Weights of a small GPT-style language model, trained from scratch on English Wikipedia: MLP 640 GeGLU, no biases in attention or MLP.
MLP neurons of a small language model. Each row is named by its layer, matrix (gate and up: input weights; down: output weights) and neuron, and shows model dimensions 128-223. Each number is 500 + 40 x the weight over its row's rms, rounded and kept within 0 to 999. Numbers have three digits each. A neuron's up and down rows have the sign that makes its largest values positive.
Before each neuron's rows, "fires before" lists the tokens most often just after its 100 highest values on Wikipedia text that the model never trained on; "fires after" lists the tokens most often just before its 100 highest values on Wikipedia text that the model never trained on.

fires before: ",", ".", " he", "),", " |"
fires after: " in", " to", " In", " January", " October", "–19"
L7.gate485:484535467434503518511499430519487531483540541482487550508547458480497435473496461481542500501487522454492538501513517518521534555504471491492506569504471458519580483480531552542449544456602581468466470528461398459483463481519539466468545493584615476497477497476471460438556511484430437512
L7.up485:520514417431562507444506517524445478449590602423490495493562496446499522500510493479517450541525502474454527526456500531436458508460427533511500541470486489481518457450525459554439541466572488500491563519565516472485501503495459458515477445430525493514517478539460531492515484471527565493
L7.down485:545493492559553503600468542457457452535464474439569522466502502520549500520455474485517575545571539515465538520507412484483466529425496457557472526499506540552504437410459454514513502496569445486414497510439470459453543521521533594523477484430512505543461478499452513498493555482536461409

fires before: "."
fires after: ".", " John"
L9.gate441:468462428492465511547514439463557558409536516471476544446549515484475429483555465517524533467390534516505498482551448548555479516482568503537546540544524505507536466524514526506512547506543521525496473502522576486585429525551559473571482509464554509554483431458429473530454530506495429476
L9.up441:541496392494508441498552453514565580491515453479398573499530526536431453505524439498464529558475512452494552548552494501574458464525517512476517521603494561511526458546478506556461536482489598482502482473578546534567490501449399525470543522492503495468523536512520465499437493482498478512
L9.down441:460526458517422569557540539474530473455612540493494471525485438520508503477543484573495475465577540452453471467470522552446567496547483486584427534563475449486491453466527497487509491481578436493512435513500536561450506456509466522562509561481507521486540503517453440457481466483514495477

fires before: " |", ":", " /"
fires after: " |", "|", "-", " /"
L9.gate110:503445496496503526555497537485441481508594538516457524545567467468476497480498502542449535474485514497515460496479480479513499495476488480575500425434542571497434518481548514496557442497491544494483504526416491505574498526557539429529543455528491451508481503496555455571547496519568477481
L9.up110:524522510454563574484515527468462524546523551530442517565556465479474553530447553489471470540477540578502444463459517514516531583510528552561512437442526563454469510525495451496577489557470476507517546535545453549500442498538459394477524489438520468511501517517568467467514458456519460405
L9.down110:530526543513503591506554494476456551510428471492570519474498534467507556471555506476452479556593586441484492485479428555514527526556567519479446536549518497489475511506541461490508555496455570487488482496595541542505401458493461522525493531475509500496479488473560473475539526501519504530

fires before: "=", "==", "===", "Men"
fires after: "\n"
L6.gate604:533420455514456594446476451484555540489462530422497503509489482488516473496565512522592463492460509500495504482461550506461476512505404444506501423517569503481541519525571541532488495446447537522585495500484491493518535513512575505398519502508511439514465555519486504562582477580421456497
L6.up604:503410549559537495494480532504504461496450487460533521429464498511562566559602524462506478527495481535477528404498451409459511481501510452530577469509486490541484478494487406481444514556475573526497506523463573440524448460574538490530489466459465508558484481507536535473459458565521494552
L6.down604:485517476504538516542458509529503509561555490486445507584554537516491538478539594491506432453496490468441484484534581498539424457508470485418565480444497503395465494479485530449496487485504460477565557436515539455506472505500466500506478497530480434500462484451504449531517486485454489528

fires before: "|", " of", " in"
fires after: " |", " the", " was"
L11.gate562:517544504513495558559484522489447516475488553431567483446494467452509461486503494548519544606520508505497539538414547446458536502482504480510512511543508536505453421477476494486507440445478537454459453498572457450485469507477536477500468522509432513563545504546469468499522544462484497499
L11.up562:540511539519483512527486474432500515463457455557437505532463495466516513476560526476550467462527501465479554565525519552399460506510457526568490496509510412516516498481530550577552453493560518470437497415509479438533478533547536510537489540428548560498463525486430496511520467476522523462
L11.down562:519431516475512522475519497545581467523533535536455519538464544567591526528517510547478519451549527522453446438488451518537520453512488511446510522523476487475519498521428480495428488561504506480519541563467518480493448521567511478499513472473482503524479487566531442469443542453506546527

fires before: " |", " /", "'", "."
fires after: " |", " /", "|"
L3.gate13:471433579496496504489592471483535495498571505566548557525501448480521520493502479528526511471420476512471447492507536489456481506497482468595483485521478453534481466560472552533474457445435496549470399524466500457522444532463473593452443529511510498492543468492489511463461458478537532489
L3.up13:435496575461562541499565450457524442455536499563533501486430502535484471558504511429548450566477519498447421531553490529487478473546487477493454495476483475484507472513525576533493416496504532592468505513444505547486446570465472579417512498489516495478526520469522583496523474417509540488
L3.down13:466507467504572505529552491467430442466483408525477485431539502488483500527496409443494552509512466503465542499560516487498569461559467553463493503533515488496529518439561488446502485513553537539478503533484425573464511520366546474477539478496456515505540510513552531544493491488466464527

fires before: "\n", "---|---|---|---|", " a"
fires after: "\n", "---|---|---|---|", "|", "|---|---|", ":", "|---|---|---|"
L2.gate464:463430478523519512439494453509481479457590471502538456493555490459475443396503514541482561499465429488545494430476526551537513487503501418467452482542490485557548521599507479452520476501455513458553456500431470551517506480516429561466497454541455451505505509453496516501503484547474489485
L2.up464:473533492440458525426561516406509495496515455457531450555545515529462427424492515521433480534510528542514476465483493555461566490480452423560453480565550534475484567482515507541493510521543491493578534597554482563470511511535477500532510477544431525524521500460524505498528463556545503492
L2.down464:520509515412515472470535514442507461553409509449523538485468499507485463520482579450449489547524518565533482535532556480466527577477497481468431516513489521522407579475543450593536380542567513523503557519500472519536493509551467481509510490561454574512415483434478521434546528533522558439

fires before: " |", " place", " held", " on"
fires after: " |", " was", "==", "|", " Ac"
L11.gate542:488473494494473538501546451478503529523514487453537475509499486492475501440462469539499536448496488506544519453531465504544555530536495457477455472470526504523564522501532489513470444465468529481546492542409542442475552581476517545540487493508418517486502478533522573498510516497507433469
L11.up542:600495487508455543508480498494499526548506480570498531535562459572523514441474474497532490510489463499515540477484521497485519489500530469477463521465520480481532558542521508514516467464511526461524504447549557463555476498566424482477440470461521518425411515502518501544489508399438454485
L11.down542:520507475477472541572517618519511508495458542485536521431456509519457531488496511465514581499473554490526404530499509551456494530417531503503584546542503507523430522442460461493458483487443516488487524464497489513486520445454519567471545551546505518452513516506503472524561489528504491472

fires before: " |", ":", " /", "MS"
fires after: " |", "-", "|", " /"
L7.gate488:483505476485396515518526511490478518520443513394526491521506496487472455567424551500491445537485505519511537510505568563514537510553586466555515461509501489477497521492490475464547494521475481426549490546512501453490514501507558522472515502482498400513501518522463500537530501464456484437
L7.up488:499489519593515556545508472543448527508544401460539520490510466493417509531494455387534493561493505471564518476445503453488492452551525529511462480469544548529554473496492494479565439532452472486438527507464437552488532549412463521515561507486497534509514557582460470511414527487475516426
L7.down488:472569492536506524546438526494553509489467488530432438536444482506491507493525530437465478529527522494536486487429485476493460614416511480557514544477445486453573566554502463435523489586516493522449509518471453479486504536389465520493502417472520509492561550544521531478524418510455477475

fires before: " |", "|", "\n"
fires after: " |", ";"
L9.gate266:531492467485476462488479558435447448537483482549516482538516511500526527481454531533529473515542491538474515526504512478501482459404432478567518494481431508579484490466510455528466527509519558445561503505487480504501439501523541582580395507467443539398499495472480532486445444501571574458
L9.up266:527529500589481501510459572557497461419452557466518439503434457470457476550498440540529446546532478532407543465487477509396501528471401488523502517478578522492508531517516467560454521505467518511505509494515476465432516527511494487506459487482552501509525460505526573581523489507523504399
L9.down266:526454448459479476553521381512503553489448466515476538469529569476533513519530541488481578447506487485532446505500506510546569508520563513477537520526523505450559459485457522480474448472452491482557463490543482527514517494447443489484577439526499457565442575563513425458485617530460415536

fires before: " |", ":", "==", " of"
fires after: " |", "|", "-", "==", "\n", " ("
L2.gate631:444488478538459537539506544571515533501545467440487525512565479483469428500574611478519509455497482489514542531499463472488521460501504480521442420511620505466565585512544485505530495498492483458532428492493545451513448457493512461493545481500467460511493493473490479543498492516422564502
L2.up631:530501456540514509545506475536456513546498494500488490490470524434406534484480583480510519461521473469467571548471449468464552435453516523486454454502545493493483532440575510518512443514467443438525467486455496459521392489474518462493460487443444507464479495502502478564519534493442517537
L2.down631:564562521534525488508475498464453444485488471539537514465453525483524523479467467476493512550482552559409420533477455504489533549501518489473539542463491502539479508502499505518426521591508496509515599443490457547549467513524482490518500462505543513505526414505531514467551565443614518530

fires before: ";", " |", "\n"
fires after: " |", ";", "\n"
L12.gate300:541511485469450459500386502465470527486485453534546525469483591469537481500485498515473498477512514511489494504491489542439464489488485507560491467470523514468497594526565491573467545459517560442452465546459437488479522460512441539546526472533541551444500558521495438464504477498455466473
L12.up300:504501495515558435587381540509477535508494463504500461535543590561501477511491473509479496540496513556489478544487469477449521446435458566540518481404521531528463485534515529514477524519492553546498538476509441523448497411528465510531471539522470544446514519494513486455504430472500523447
L12.down300:476520544481421405560465546520503570511443541497480496531487418525520441523483496567429485465473516498588497528502504525496420532459488499485502543486430473514541516390442486486519476495529481529541526526502590452507469514547548508524441504419440446476480516477502585466503496553539466511

fires before: " |", "\n", " "
fires after: " |", " 0", " ", " —", " Goals"
L6.gate338:461410417479476484507488553516404532434534487570485456467495448506519512478550542493507457485446478493452449467506488522525527545525442468479530475463444467499479458562501508427462581530501546528442467546533494433495533528472497542516552500522466539504496521506543517586482505502514553453
L6.up338:468460431562494445562517510499450432452494503497520498475453503559400495492526486469540522578504489496551521521511501496502433432467526512561514462492561433485400488483443509486424515505542588478483508564477480588509515504431502514520468472451551567481491471456529558528442534477519518490
L6.down338:555497462530451546538451497402483541514491492545476478452480525475474495522490555462430503569459460533478463508494533477537490479523541486548515487529543421488467529586491450389507530495503590512390499497495495471499505507466496518498459511498518575517556463457555486504516545466487513455

fires before: " |", " 0", ";", " Goals", " positions"
fires after: " |", ";", " Apps"
L9.gate91:514533484531599513477455464466397554494504505489494455533495512501445460436492446502477510413460478469438559502471481519494543633501528485626503465421480461486522558544511551490505467541437502526460522499504426495467475494422507481517498486508394526455534557453530512534450526507482517467
L9.up91:485487427601509480603468507503486493501600521566456526476540479530560538492420491581546456513533448455465522424441535524520468442439502451519454552458466436526452475525555594466466450531481501517452479479410493505499431494493519504506502527459466563507547506570525498495508503539574468434
L9.down91:519422504497485502519549508541456468468432460456490536530591519527512488461502492476445459493479451466530487516551535506449580503547548522492498442566504487475553499387535455515475493487437471459572529504536488464483486510532430488459440462476459526463460526516490460442466475476441480620

fires before: "\n", "|", "-"
fires after: ".", ".\"", "\n"
L9.gate31:412487429543553487498501461503479564537487442484503559499490523455475532490569462447577462591591489533432549471517457499527433483470393509502515403452487495499589554477490493503484502548488506505570516543503529447528538453540451462597455510535484516502537482524561478431542509444455494483
L9.up31:516518477512520512560534432510548480495471500520467473534436531521517560519434566469483506556540531465469482481510522543516494475479449568559504505509511487414435432500475476480491462509529456491425563471557505557488563515518463498507489504549422495497524409429499485550517463452585396474
L9.down31:558424515469418483489539569489427508462490559461548463488507473545522462499423479464502511486540465552533468554535512464478550552577533428486432512510494470468466527543620449526573439507482534504474337494439503516525533495471492520494519486498537555465517626518500499519568503518466553488

fires before: " |", ","
fires after: " |", "|", ";"
L7.gate355:503452460528475597519528489503560533481496531555478547515505475467463506521401509586438429516465455562489508465545578475513522525524559517455466437498530480543456552472441493560559448520495445554511499501506477425535488438507504580473488493510460457493525499543465503480620533519470450529
L7.up355:480498500487416513533515489471539483476483511456551488607533476583475554486524501423499490450432458503481522462523465561503483476448434470533466495532450490457546470458510517537536517506502538520521516505529482516473477490435461451500501475502523486544482520540506439575439536403526517537
L7.down355:433479548541517507466494531429557576483441482448543470529493535560470502440423526559468545482449480436488501512500516492505526524594464590458477477528443537537517469520490425467490428479492507485482516483487563480501473528535574490546530512501454453552501498435503476567447457410533466488

fires before: " |", ":"
fires after: "|", " |", "-"
L11.gate587:492449470495507518478485493519462452494455594461537501445511454495474507534519569528434472561494484518501530481547473531539466466531551515503549528419471476498426478514521442487502475414550510473526551491503471489493493508539514502443510510437549500539480514468464523415448501603461485527
L11.up587:506518547534486482470501518505469589516498537518527526511474517463460542459495509543554490561527341494586431471523532457429506509529526497500531466439525513491504558504508549504591531447547471498446422470526435503481597519608463491481552433546512498468540522550507477502450446455450507434
L11.down587:499486420487420503538495595436522504533549495471445420531504517526458540521542466442434569476492548503439498473512493506525522529481511482463443509488488523557498448467503529497530538490509468525615506485473558538470437507448489514509523538522423503496532462529538459552533498506471487447